Part of a small language model's weights.
Size: 16 layers, MLP 704 GeGLU.
Architecture: learned positions, biases.
Training: a variant of Adam for these matrices, 579M tokens, 9310 steps.
MLP neurons of a small language model. Each row is named by its layer, matrix (down: output weights) and neuron, and shows model dimensions 341-511. Each number is 128 + 32 x the weight over its row's rms, rounded and kept within 0 to 255. Numbers have three digits each. A neuron's up and down rows have the sign that makes its largest values positive.
A block is one neuron, or neurons of one layer that tend to fire together. After each block is what it responds to, as a language model described it from the Wikipedia text at the highest values.

L6.down615:129121109124150153152162115102116180147132149159145166131112145161080133074145139157107164149157103118133122136124124129096129194127168146121138185169177109169114150126085118162104125147132147139132141156100148169128123119166080136153100145154101082120119164137126117074117081083115088124152113105124121114072108040101092114162106183137074081124148146157112084164157086131072131098122116100103135115145139129099125172090124108197110136171100132103145088109090153111115148124083209164180137116140164066186140108156
Description: Middle words of multiword institution or country names after "the", such as United States, U.S., Marine Corps, Red Army, National Bureau, plus ordinal suffixes like 12th.

L12.down43:139129094159075079125135138112102114132000115127130090141082174143119079146113103087085103044048135114151152201132127105071174162157145101144081113104130101072111116107142111096112106140124076130169141084141121100135120124059107165168164073134110116126091175115168145107127087124139044101079158149182129100126090139075122115131106075116101103145145157156151070123111116118208112186119123113098173087124122114186167116103141120103120111138129111139148090176087146131105144151092132109183177100118079139143115101129
L12.down208:106147155188125207169096124164178072098058135161116100158147149145180079085091154208157147164097114126116102194146126101156081117131140096101111132137134125140116116087131150147127123229147127150124143145109148113195078129081138112104131130174087122162121079145124082107107142117189105141149103155194160130137121072135115126138167149098104053122134125147115142121110062128177120131081081139089083121122106139096141173174131098157122143107120112063103054064096169157105120075116155124110109152105095165119196021098
L12.down221:092145120112092084112186106081149132145070135185144123146119175107159097191071149165188162165117133138203139160165177090198079115155158181103118198137172160122158139173086136110132137185091135085145089159112121156149123149098085182151118138110134087092041062102123167120125109117134107145151144149126122091073122127196130122055103154151127128105171153167150109133047170134137141130185095072120140160138075184154146131133138115107105103132048180126189117120088098088150139096151150197141163089186145068134140093151
L12.down668:154178102083185087107130115083102095135132117074082147166114126117140159086154089119125077108121088114148186107134151105102062093094080151094145177122112080128150134115116092109108148166123166155159148109153170074119181159154105115118125102146132135149139121119139059133143174093131098145139093136114122161152074152168108145124111132161140179117150158119144105151115133176157153097140125103135135096143122154144152123137133122124126095086223148153133148148199092178100152109140084152138072100095165116127107098160
Description: The space token just before a four-digit year, after a month, day comma, or "in", as in "October 17, 1887", "in 1956", "born 4 October 1938".

L6.down597:137136125116135112160109105137135127131103094120138120109136076146122114150190143088151138094101092167130140151162097148081160098100113078052124155149138164137097124133161125126163216136082130067155157134139126105138135144133135160154169195122087122164195093137117117181065179105167169118119137134115151151138088187091156201119121132182119110148144071157141151120074110126113118161145142041133179071070142158135156081208172151123214135173139103147124068068122098190147107092089114087107087118105126149124128117132
Description: The space or head noun right before an expected number, mostly after months or "in" as in "January 2026" and "died in 1762", also "fiscal year", "serial number".

L9.down52:130199090120186123165188191199149149141038108184172143148119146149103163129108114149114115126119095128183098161145130121132193107108108113065131155159188093116165172123083133116090189123147094133130111125098112147120153164129095123137168103143147147131139137126118062138149112099092098134147162092129111108120175095127114052114190140084105166194129151110114098155130141163117153162102090066142147114113088129217140125138158118099108141180125178105107159080116137120157160118125123159142079130096136105112092112129
L9.down375:137132135099143161081111087149185143111106094127080102149142078084132119070112160144138133152146123094174164085121140105109131109124083122135151180143107053106175129125136221168129075126137130129113136138136148120121076096135156138136127076171159163045183125105104151138133123141117142149177109089122103113148130172121126112144150138125107195115177137154177089119118125122119110194134063102118150100151120143165105143138127154155092180140132142199125198140134144091175103056112119167144072180138089105112137058118
L9.down452:083135129119150135104121108092148106111085162074113118126091107146100134152157153132170148151199096159091130074145064114067140112119118128106097140174140156078163112106121101193070149111101146145140088135169145093159177125130111117119172145156155107163119162138089130140167166089130166139062129097099079157081127099123079134186165168111084100073120141149167125130150110098153143140086139066133159126139131082145155135129146178160119055100107180152111110110137155136138133158094121106073153092128133112156143053212
L9.down666:113106168167171121086181099137132169082116095139120051071124159118159155142146102113125138166128213085188102153092170088107157117157192179102106127120159131082140114125106179160141132101153075110135144069139109089121167100121146102124149058113169113134150121096109092113125108164181130158110103109123208158143169106186114087111190094156123151117084165131096121116130191177093092177164090060132157119146032099180105099092081110133115130085152125071135106108107111135118137097140176174129091076077117123184179126074
Description: The space token just before a four-digit year, after full dates, "in", a month name or a table pipe, e.g. May 23, 2016; in 1980; | 2009.

L6.down413:096140107109119048060134116060133108088122109117160115110108124226128182129123084112136089105127150118141147148125137090107123102100139158131176100104203174119143102119074074117120128140077165130153186147159108062146090098153104157118065168171124148138129178178105107117092118158132108087124077167112132198163158100119127128147152114078103107176122082146121110168074130076127140130159098143118108090143174094075140180122080098120080128114098130134138149125110142135112111174128076121125187149121132134127116122149
Description: Hyphens or en dashes right after a word that begins a compound, as in armour-bearer, runner-up, sister-wife, also in scores; weaker on table pipes and continuing words like to, not.

L9.down54:118154112117232198098177148091108117074035119114087090142089104111058105130114133131145155149096137110230164169156137105143149114119077150146055142072085060183177150137137119150076128126106181151082113149140151091124180091118086088080107148128155105107087150162111130111149126124145152167134135155143132151144136128117109111134124096119136089105166062061116132102178098117158177156138121151119106158165061132139123078114100153155143131102157097113102148131147166182155052124152078144126167169158117109104133093126
L9.down69:115146180105113147131104095156099148138081138183119115122077139092176106149158137119181123080172141104146089069128139114185147136096125122156194104089142112162132132153109126129173100156050133150104125129123173158095120134102094044186160186122154139187154099130108123145131168154135084131102073157138157082150149145101091148038129117167174085099133096161128071185179128108183182146167131131144113126123113131100143198142090110133107095186110098102144142147170177130109069130075127135105138125146183101141071110123
L9.down614:161181218107134158146137069111099146129185150182097153089123129165135060144113137132191175150102112115165138167138155133074189144121157143127118185140126119139119144145152103128057111113113103151121171116075129143110105176136145084141110120133154130117120153137135142205076172120120161091180170137147155066118075144104107110102167155134122137124146128095134094123114135103119207180133142154073134070029141147165113135088087093129122111116135082144094155124049107105158059174150116104118109151159092129142054158102
L9.down644:182134176125124141159176091170136132137036111190099083152157098137126151156200188166094127135137131086103120127106157091136123144168160102094111118089146137103175181115151111081166160141065111123158151138137105160148121137123169140102085092178159159072171114094140113040084140129169140105177152148148138170101132131162089143071093164118127168166180180115175097105129135133137087129093125123097100111150107092126095101119100096191127118145122121094157135118058115125141154185096145085118139085169164115151176107118
Description: The first piece of a word split into several tokens, often a lone m or M, as in m-ango, m-ope, M-oths; also a few capitalized words like World, Austrian.

L12.down129:130121135144110158130137089063130114132132190131183094164191110126090135105129181156162138087135124159170088156142162174135106131156175187150124138083171128075121123069143158123164125138073079118147176113140131145137171146183166118103103146155036117113074088071153167066126204111139162169164089125174097154131112146152089140137119121089095118139144145087124125152199137181149133098105147140098122122119082129125123082106081044138148149160160128121074120164069102148056106157121138171133116101079227136099154105111
L12.down148:116133142141133118119139126138134137142193112145127130124128122157097093121126150127108107132125120119126138144111124118131130119108124153145122126130134127119124124097132127135151114150131107142105130148106138144129116136138133133138124141132122103120127110135130111104124128130127116128128119115139123126128136128121137128139145145136134123140116122111123127134109099141133145132125140123128107116128143117123129121151136124147130113141138136126139133121124125123138126135125117122128133141134111126125105126141
L12.down205:121121156126133146129151138124116118132000129155102120125116144130166127152116152129099134119119130106125146109133116117129108150104138130132126143098116141103145118152119130114127122129137140098143136117108123133128135139109108147116139143133117125116137117107158133103132124122104132140122148117142123119114141108107144119137112106117151111128170130113146134116114113139109121101125108132114131132142115114087125118101135136105119163140152147137138149154111112144138099172105115136137106120164129109170129141120
L12.down585:147113113182135102135093125125091104154255106111100102094110088160151118154162120161109122095112152141160115134154099128087116117112134106132089149118126093140125126155088090149152127176114130052196154137184136144102056113147104084146055139130148181101191159176116139130127149098130105095086076122143162094166116140119191139118118152139075100146157169119120102124117191123148110130100160130114122094133115111158158134174111106169137129114120109130123170134159140137115109123145146143089209163110158162139077132111
Description: Opening punctuation (quote marks, parentheses, brackets, slashes) that starts a quoted phrase, gloss or aside mid-sentence, e.g. described as "wine red", frogs (Acancocha.

L12.down486:121143190105129131170159144124076077143035168093144144115161098123162134104162137145117103124136154112100081169151125171144053127128176094141170171130125161117169113099125085145115111143126171108171115129073072142173116147145195160154079131124163094164133098118121172132164131106103144063107111123170175141129073088054131156096104067089118114068119036168150132114178148083070135112148165147099140172142151163115141138089114159100099163083122099141028120177162128148099126053139155121181104100138165096159151144141
L12.down513:140114112118145098122103130077131154102132174215139146082133171113079094106081145179103115090139128144125081127125134174184104137132062114149089140112119176160085167218072105161098113152103070135146118113170121076130114117146151080143193118130145095150124170081144122158187110129144113180133170155141159128172139086132112154096143116145149110128107137067086107066152116138126126166110123117045148114120156156128143137143142122115186116208147148228047060165111135081123170133130146114118141145142158061077133073119
L12.down639:110155133158081134121100148112120136133097108132160139098126123098159227095153088098128131111107128128099131122218089161108135145105110132165159132208120149116153144144152167130163170160117161109101153193199140136085149108131152106130142111133156136136179151174104145120146142141117125085136168171160138157095140184119099092172142079124146113132112182103192151155106161132100129153128136142131081139177114193128046108120126124070145130162108124130042125095136107118121098085126106091157154068103148168153146075171
L12.down697:063036169069123091128116207133146083113183091136172120157180149098174080151122151129142158120096120154121124133102163113158127158148153143182156152101105132102126146157138081127120149133178144134107036156186142101118142150063125096135152139090134131187130155158083149132123122085131173181147080137122139116115149123093169118147163065165177147131156115177120160090175131148106149118132141118060094092167136140194148096075070195147148103103122150158104152087140115132113121103109127139161120144153122110125150093089
Description: Mostly "World" in "World War I/II" after during, end of, or Marine Corps, plus FIFA World Cup; also first pieces of multiword proper names like Atlantic City, Costa Chica, Eastern Illinois.

L9.down38:144140153036144126178175119155128132133087139144107108051149170103097172168169128101145127139130082133100117074062146162125109148094122063133067104145180129161192137106174095097144124142137182091131124138133122168147133098158150151183144175157154101077143120104089142143125081127157133140101123121158138123086100162088073183152110118110075111178148121125110091087179139108137124103191116097132155164122138131088117061074127148182169045083137086138109130105147137149087119148083044139081121139091148142123074064149
L9.down105:093148143082082130159155128125072082169123148062159115174160136135138134138112149157082142143106053147159124134150079194093150062091149124115135093150144184133052060092146110126123125088155070119123137105141071091070086108133145178114025096110126166146230153155134107106096126097113190174136058089100148090142107093229113103106095140138095129091092122154138172115130127192152132134142100117099137104159060177099178098063137084145149102163131094105143146137131153095161175127091159143124166144095190174119127133182
L9.down624:148180167154073086194133090172109082137095121187123091125128081151073192096157147176145168103165127125100104162144152120106156168129058074090114144179126124118148148107116091103117161158101086168170137115130105095120087144148150193147136058136097074141162138156101114103136101179114161098078143101164113128106089048151130132160053154138070134078136096081166140143135128138120117072155156080145031132094138149108113122102142119190153078102134115134129131182135134127158135130173153091094190131115123146183167074125
L9.down651:136175081113105113152123120163111086148134113173124102109126122133127108139129151135117160177184075150130078174148172182112109191093157117112130161186169134199054131080106087149141179126147157120207167151114087147102009064130139162130090109181125176106193181130148115071138146118194131153098113087141179089143081122116077079182097137154055171123169123162145115129129111066112102050089119069127119119108106112102136112119078156118156133101104080098144169142152158143141116112135121134132143158125149189110154086165
Description: Opening parentheses placed mid-sentence after a noun phrase, starting a gloss, abbreviation or aside, as in "obligation (CDO" or "temples (Pura"; also opening quotes after "stated," and spaces before numbers or dates.